Weights of a small GPT-style language model, trained from scratch on English Wikipedia.
Size: 2 heads of 128, 13.5M parameters.
Architecture: learned positions, biases.
Training: 846M tokens, 6454 steps.
MLP neurons of a small language model. Each row is named by its layer, matrix (up: input weights; down: output weights) and neuron, and shows model dimensions 0-95. Each number is 128 + 24 x the weight over its row's rms, rounded and kept within 0 to 255. Numbers have three digits each.
After each neuron's rows, "fires in" lists the words (lower case) most often at its 100 highest values on Wikipedia text that the model never trained on.

L5.up902:144111116158135122147063167134168120109144130133127136084122136132159121107142103153089071124162112092125120133076103102119099147145125102114117111117129152129148100144122139119105143109134116113098143166101139140077118111186116107053124118120123093137152094161095138137104126129172105149
L5.down902:190116111160120163120129152107119147124090129093157113110119171119130123147084160104164110128118125162123114142166116120122127151095153171124111157118130121161150119142113116154116126146128136176142081134140127121117153128157135161147147127125167134139109131120158138158148118110129113155
fires in: "to", "also", "that", "originally", "who", "not"

L5.up1202:131119140095143127093103164109110125116131095132113174103119072125137103116116087125159087131126123148112127145114120108155174114116140138088081135137153122153136063129147173121164097133081143072134171119115118128124126123105157119095130136130145126109141119143143114164137152123100133151
L5.down1202:092128114116159140119101121122119110090118156144134189096126130129148139124111156108121099090127147101145116118154131143115102112140159144178155131132081159101140116136127108129097141107156133176151130116120159094143094112128151122101108081137139125116087165117104130163136126150096147113
fires in: "this", "the", "of", "other"

L5.up643:126119125122144161162171093148105133118129117122115150163126121141109144101119101149128115115149160150123114085141119080078124112165061158126134145119146163096083160119124126178128096119128182137097116119122098164136108099115116106147088117140127180110140116112126117114170120137105111144
L5.down643:105107098152146133104111094088181142139160159116115115092171108111116107154133105098134152117129146125100152094117138107152087114146083095112131111106142095174099134141138117136086123113155142118110135188141140099123132154103116125148118155131156088133120152110125129125124128098114116122
fires in: "in", "of", "at"

L5.up1193:102093120125165119137181138138150126113130085128072120125155140121140162155112119138117112133133104126154179102138146088145185112128113168121120151136059124109095119138129112087103172149111113104132126130155077172150125110159115132119130154143101118123151133069097108134140161133181124161
L5.down1193:105134161124103134152096085098103102134134137112121121140144101136148099164134131107168102100125108105142108172075094178108109156139107131111140160145179140155110110152139137163131121098145120108171169140122083125083114151150113139157115102094103123118091143186155165134171122145150128128
fires in: "the", "and", "husband", "two"

L5.up912:142122110128156175124063121137133082171179089136160098116126128111107071134118153126104146152108110138153146118143148133123201126093139126105114153125096142175129113149104157124109109104135162103130123136126122127124106115145167127158148112117094099109114137146128112102107131182105134110
L5.down912:093093152164143091153148153120122121139133156143091107138117124136136121190142149088117133101113158124102131112085101108160145157121115104119139138138118116140109110134145083150143115093118101123113129129111150135150135093121099124172140171153132112139125130112130130141104093106130137107
fires in: "her", "she"

L5.up546:154130097084080159165127121118161139154152109135101128163087126137130143133158132145096121099152177088122117118124123155135126147105073128147094114152101166125122124115168114118119138122128085136136163126091095125134128120108113138132093175113105094111159170153126139171116082115126160136
L5.down546:128141114129109122111114143102101133152102157103131127114153099132137124134121116101155136108133141135103159177120100093138141153103097097101132157185104129110162100124143143123123104118110119115115132137154123150146126116137134143129090138134144104116147129095165131126158066137129151138
fires in: "to", "games", "short"

L5.up730:100158079124100128125120151165133125148135105120135116149157171139174145145152143128181145132120152155110116161117107120111114126141087125148106106154130105154116129127092176143153162134091130127120079125122142115148159109142159118151127105129158139114129134170101106122136124076109104147
L5.down730:121117149065141123149129151133136110128148097123146154148134148131108121128153122121142162174149140092142161097162143133121143121159146129129140129124118093145128065133110098108081130096164167141149105124141121142128120158174083111139135116130139091132141139168130145143143127155122148156
fires in: "and", "connecticut"

L5.up255:134123114105104119109136141140118128117111126093110182096131109098099159154127103101126148080075114087121175139101167131143142123119085145079126125106151114112169126091145076148138157104148120113145139119150114137100124054121122114189137153094089135127142124116124097161122155139120101188
L5.down255:132125107071158155115164127136107135052119142154109130170110086113160129119078107101124057148165147089152126103145136132106172126148110106152163119127100109145110113126121139156131127130137145105097124117093127130132143119162099131159121094117116158164098119113080127150136125157133104113
fires in: "5", "3", "6", "2", "1", "4"

L5.up1303:131139044122122104111082124101118128091124133151154128113112104144132097149170113167085133148091094143152199140146141111137125128172152121117107120136088112106091116131145140084144130160141155124185116100113123102114138085102129137122113136086078142134146124091130116097145103125099131120
L5.down1303:095104117105153150111081093159121112099125128126118114145085114154149100138076134124118096123120122150117119141122139121140151116170189133145141091084153129124145087136139153073102143156122142072130122142107167129119159138119124079136112116155137140162103100150135121145124135116120128108
fires in: "a", "1", "athletics"

L5.up1222:102099134157116104141115114140149126084141123113118140136125129112117116126099159142133129116111140117137102143109113109090134137101118120127120151118092146109111151085121119126148162112155165092166139101145112141173058138125123156166115120139108162141122140111129093118075128123109170140
L5.down1222:133132113095131147192106136127117149119144121122124126118124171125130123125147093078139156131134182121108131134119148110173101089144119120117116087087111102139079135117087115152144128161123129122098081133154163134111135127164139092098147125152140196141101171059114143091128130160096129139
fires in: "to", "of", "his", "her"

L5.up436:089142119162150107119105146130108149132108115136124111091106102128182129114160091114124085131154118134134098126112142139177141128138107118116097126122054113122141137116104136140172120117137124106160087168119151107201121128135111100097165129162157111147156154140164128101169144144079080110
L5.down436:118158138153125125145196121086129081106154101132114160143121156122097108135113145115107178151075161145133157119126129156100139137094135146088150135111136108171150109148124124170123148121121160109142152117157123108142155115119115120086124148131102136133116140120126149124140121176140134136
fires in: "and", "a", "on", "as", "by"

L5.up827:160110134105108130076132168133137149107130125126109088151095129128078137124103116138137153145188121118146134127135124093126162163098122102116103122157100125135123137121126146162113137115158177136136136137125088109114138124093122108135129157125150145108165113160125112094058170144155122133
L5.down827:171119160129123124084155134136141150154138114127109138135144155108136111129116135089119202123165136114148150091128133121118162117138087120096143161166123152145100126130087105124102131126113205152115145097126083132135133081163119094143172115106105121130158136138078135144094113147165130170
fires in: "an", "another"

L5.up987:125146130130123158113185067131102152143120123131097090105148112114112102122141114125167138147121112114134128120124098116083087127120106118156137135091139130133118132116184135156144100136114128103115113126140134093125105092078106098100185181107133109143120107121182132161122083128122073142
L5.down987:142155130125141138121102166144122112120137135107107127169125119095135131173131107078100135162116119134124141083107187148176125163140123112127136115088087174117131151118145092169098165158104111122158158123162161142133110153136148157150120136138112129103037117109127158137130145118108146142
fires in: "in", "throughout"

L5.up509:077099134113152108115156120142079156129131117161119134138148092153124155098083128168106097121144115080119101125112113144139147162129153145113143152135111136120146129118135115132097109132081160138108150132091137151154140106090127129121157102157127119151101100115080128188095118139148108082
L5.down509:130127109185136157117123088101125097104136146106119129106114148160155108125127148117124112154130094105185110137160123116103119091158107112106090172117118105110090124080133152130129119154121162135110129174158144113147150133125115180146091104044123119118155129131134116070163136102073123140
fires in: "of", "between", "under", "in", "motorsports", "from"

L5.up809:154133139173138101138155120141104145134134139079139113127147145159136139113156128115110093145130115131201139141113122160180125159071152100120135145067098129160108107133161123128125123129143127113119131081093106117105109139126118167130074153118129106138094122155111126113136120138134128140
L5.down809:131126181142137115130089103158130111113113100125140132126136135133108106166128132097121150111180151098143157111141105177104162117181093152161160102144135098065129117126098112117104109141092154132166139124141123149130160117157107135123119133149103155112094150145147121116095108105129152096
fires in: "and", "s"

L5.up646:132146141113190159155130123130131135164130129095088130132120183115155142106144123189128118084182101141114108088144140118153121126115131166104126118147089118081091123146120125147153144152117138158135076144172139142128120104142147123157138123110137131124111121097124130144191123132112086125
L5.down646:151094117153081096153133115094143111172156112097138153120119119123141176108170138155135154142149136114137181165142126137150126159155116170153138086139151141129095147170131162108182153153167138114089128074177112129142105137144126150092152163134107124111108122113134148129166122145149180172
fires in: "to", "before", "fort", "not"

L5.up982:117149117115110076104152132122110152095104144122146081160110053153101128130149158133109139113160117107098150138070071111111110142125133201164108114127078098097126098136148130137144125123146126097142118099166113123114114105113149123137093162156146133165098118168100131159112145135133135126
L5.down982:085077088157153148136126134126117104109110099117168135107148131129166133147152167178118126150145158135148113141112159132106130115161084112123104116173132138132148119133145136115158134111124148132152134137138128130111097140135138134117152140078089093137112140123140144106115164108098110145
fires in: "the", "a", "all", "another", "yetzirah", "of"

L5.up110:071111103145126115134124089156135153118133143137102126110123128140095160105142108105143173133121087153088081173138093096132112119144097194138136138158162154147138112137162168107129148172130130117162117137137122110140149090094109111131182138167134147102087175128116119117131080145140105122
L5.down110:117154120149126139122178130135128112109114109149108152121126128120124098104126131161090114129121143144125101153074140123123144112119120156147112114146146130125151152120156153131110117148159147113130139139095116147139160124051160126154139125121117095117084131139165111128111135109134120145
fires in: "during", "of", "to", "after", "within", "by"

L5.up503:078174091122095108098152113165073137145156131104118118148128137128101165142164141090086164142151113139132121091138084143145115092112148145106120118095118193103136088086131137104120153110114118117132143154114093132144111125126105132128147105127131128112148107101173147127155096150175139177
L5.down503:125122088127098112098121162132119134144105124178081152098122120178152105109128115132170161143108107150135151113071132075107140107102128087150159156108117100127135125130143157078109153167134147154137153098126176158160126108085127174155177138066172148123114129108119088118122108077063116166
fires in: "1", "the", "an"

L5.up1134:081152114135115125184091124114155144086147153158145095068133128130141136111103148159157134123118121126146123153116126104122172133110150105133116114180121147107166078130116168109136146128172076123135104112140134119140067126121147076130156121110175114167155140123096112072127130128148126059
L5.down1134:098079115128124143115127142165146083123093148125175165156139157104123111122147138104147143105161114141118138150136120140107144087144146157119138075150166128119167107059109103131122123121145111102108128155112133127108152128105112174126091079127128133140078141112167109143127149090148132148
fires in: "a"

L5.up302:116159129088141155109173154128144117092134144171100117176144121115107073173160121137116114099105113116119108127147118116120089118105140128119156101143108141148131091116121161127111076151128122145167128166119106134132117127132100104125206132149121139097129140127106118145136135115144151108
L5.down302:148084144129104103168161103124129120184150132067113103104098102148137135137147172104120123166152104154146125175169163119128146129131096124100074151129103139098154116084174155140157169119091143137078144111130122166124120097149131122108122131162100116104150105105150129084141120151104129147
fires in: "a", "be", "the"

L5.up53:127149125127096095130134182130128155104156113129109091132120162136143128116143124117123112126132178093162153140171138169141104141123166126082137156117135137164153111164143140145109129089142117193123149130142178109072114135161149110125092137144129112125127103127124083140170075158148109113
L5.down53:149150098107127146161132127135144116134160133149138136106140138175172137153136104141142103161087145127135130088099166143112137137089148145108088129165117120119104160116105158098097116111149137164115138131090142095113162106152107106165134139106158135090121136095165112111203112125119107118
fires in: "also", "he", "it", "she", "who", "often"

L5.up1169:100129103095178159133186104114152092106071131113137149145091128112172095131126143135141143174097119148150077138089092100128126130177126174134164128090091143112134119141144142071128107149141132107130122147107149138109118141164115163132158116138073119176130120132120188110135138151173096127
L5.down1169:154091131112132151134123186190128139093127140156114161108111106076163122121157132113116131122122114147095121124143127166155131140151129094122097128158124132143124142093150195101149123188123125120131111130143144117117093164139127152120110130126096149129117160083137116107130157116141118101
fires in: "in", "on", "near", "per", "at"

L5.up737:114066140157147119137113133109160153111119103114135105123108135126153165166120115132133115116120119143124122139155114101126140160159157131115119103137103162133115087052141126085171115145140170133143107130093095158155118148134113124132123140092150100166123119109113109148116104151130127123
L5.down737:149112154099121124133105178134113130089127090166148100150116069139119094173129135129089124103113143101137128133121098120132148160154136145163142167146175137096143155147139057093149157100137096159099145127137130125121124130108090152122131136144108180117121143101186154125105128147070105129
fires in: "as", "all", "any", "some", "most", "because"

L5.up900:119133088159157175071129119097150082107157111147138142156153186142138125176119124089101124144129116129169146109110132127181101115110103093107134115176078120170119117114139159106131115144094112127133141102141131089150104140150123123121174152157136125122095144136097102098110128122148137114
L5.down900:107090146089073100137149153146122121120108147155120118092119088127083154096143120124141161113122176092123166137135157114115108138088114133144154167133118142143131127113134175116135126115105170121138106169084147183150133105096106071129117099144111096100185083130108126115148110149140113168
fires in: "this", "also", "which", "who", "unknown"

L5.up954:110159137118133132150111140126158113093118138141105149098130116132173122099116159166133150093142123128148143146076129156189143112060117109071131148134076100107089093109155159118138114164129120134143142167145141123146164135115161114090092111089136100102155153105138139102098162102131146093
L5.down954:088092077128128132078114132157146103140107135116095140143178123084113150108058107136086096134163151160119103134084158115158137129132111143165131129109123130104138134179133161159134146135127136071112109103122126113123144125125138117116094142131101115110163090159158149127157087144104143130
fires in: "a"

L5.up1380:098137136141159107124140091161125131143120122088147123105117118164126165146144145110151102096100165104147099143078131111140164116113148128134134103125100139155158087152121075166096123101133107095135125158157118108087135097147138149114110146148126112168141120130121141085161147138124156156
L5.down1380:138150141138116133164151120140151138136112128103165179116124139145121108127091127103151134102134153145104137152130140137094133149118132141148154149126105094158165136124132170102096134055128071107120122144132145078122096143156123139142133105144159112118126132137147122048129116107139138130
fires in: "3", "3rd", "37"

L5.up1112:153154087110135178130156173186156180124133121124169131095100084061120097099141119134137151127202150086116076146128113124126137103121122169126092087125128138123116107128107156125101133128178117128107162149142122131135127092119172123139099133109065081121120161120129132081123129123102123170
L5.down1112:130127129171082087106134118137094105176136147118105121145153140163128163151136113106142115159170120144106117107110136132107137103113125130125161146142113157213135087160134135126135104135133148134146137092128105110100141122168134138138145158158088125139130115120139125116100126088165159114
fires in: "in", "to", "started", "as", "taught", "began"

L5.up547:133145104154102115088126131124111102127142123118101135118169123132134154144150135179145105137096116145080106177101080110146130119090115094149139134155107125103135132164131135139154115149163166129123119155117142088091168106123127139096131134148095111147151127126135137084171137070139160146
L5.down547:108143131129130135164141149132140129102116131145141148142117131169164119167131120071098128182136092089167144109118164107073115137156183180126118110140089156144113156072120068121112134117117108155113167080131113154135151120104144108155139133093131135117113122128106092098122128167131129090
fires in: "as", "including"

L5.up916:072151096144145185156139116130097135105108109115112138141168132177163129133157099099133126158115149172154109110110111137108132119099140126111101107117124132166146103172111143149121157122164117105119127068137119147113100130165146115138165141137133100107126100174117120098104114138150114159
L5.down916:073131108136132150104103129132087134108133165118140160158171090134153111151142134097148128086149197165133142144103120160134138128131091102108137122110060132122096117161134122105146142141132122143100151117132110138113101127171125104125166178077128114130113104107114126095109103163130111147
fires in: "2", "3", "1", "2nd", "1st"

L5.up774:146105103147165127116147134107109130162126107156148132152154128125165109140105132154101181135135144124122093122127087127135095107115091095148111110121135125121105133104155111088166142126122148112126110147141148143130166115152161098154156117100119126140108088133110093126133098112139137104
L5.down774:126154141105148180151105117124120139080099146102080078185100071121121125185074108097137132134154157124130125108119122146128106147172119137133142184161120125149115102163116149146138114167095101152119149164122141150117123117110067138146132104127135170159154160121141151081065133126150100132
fires in: "as", "asian", "indonesian"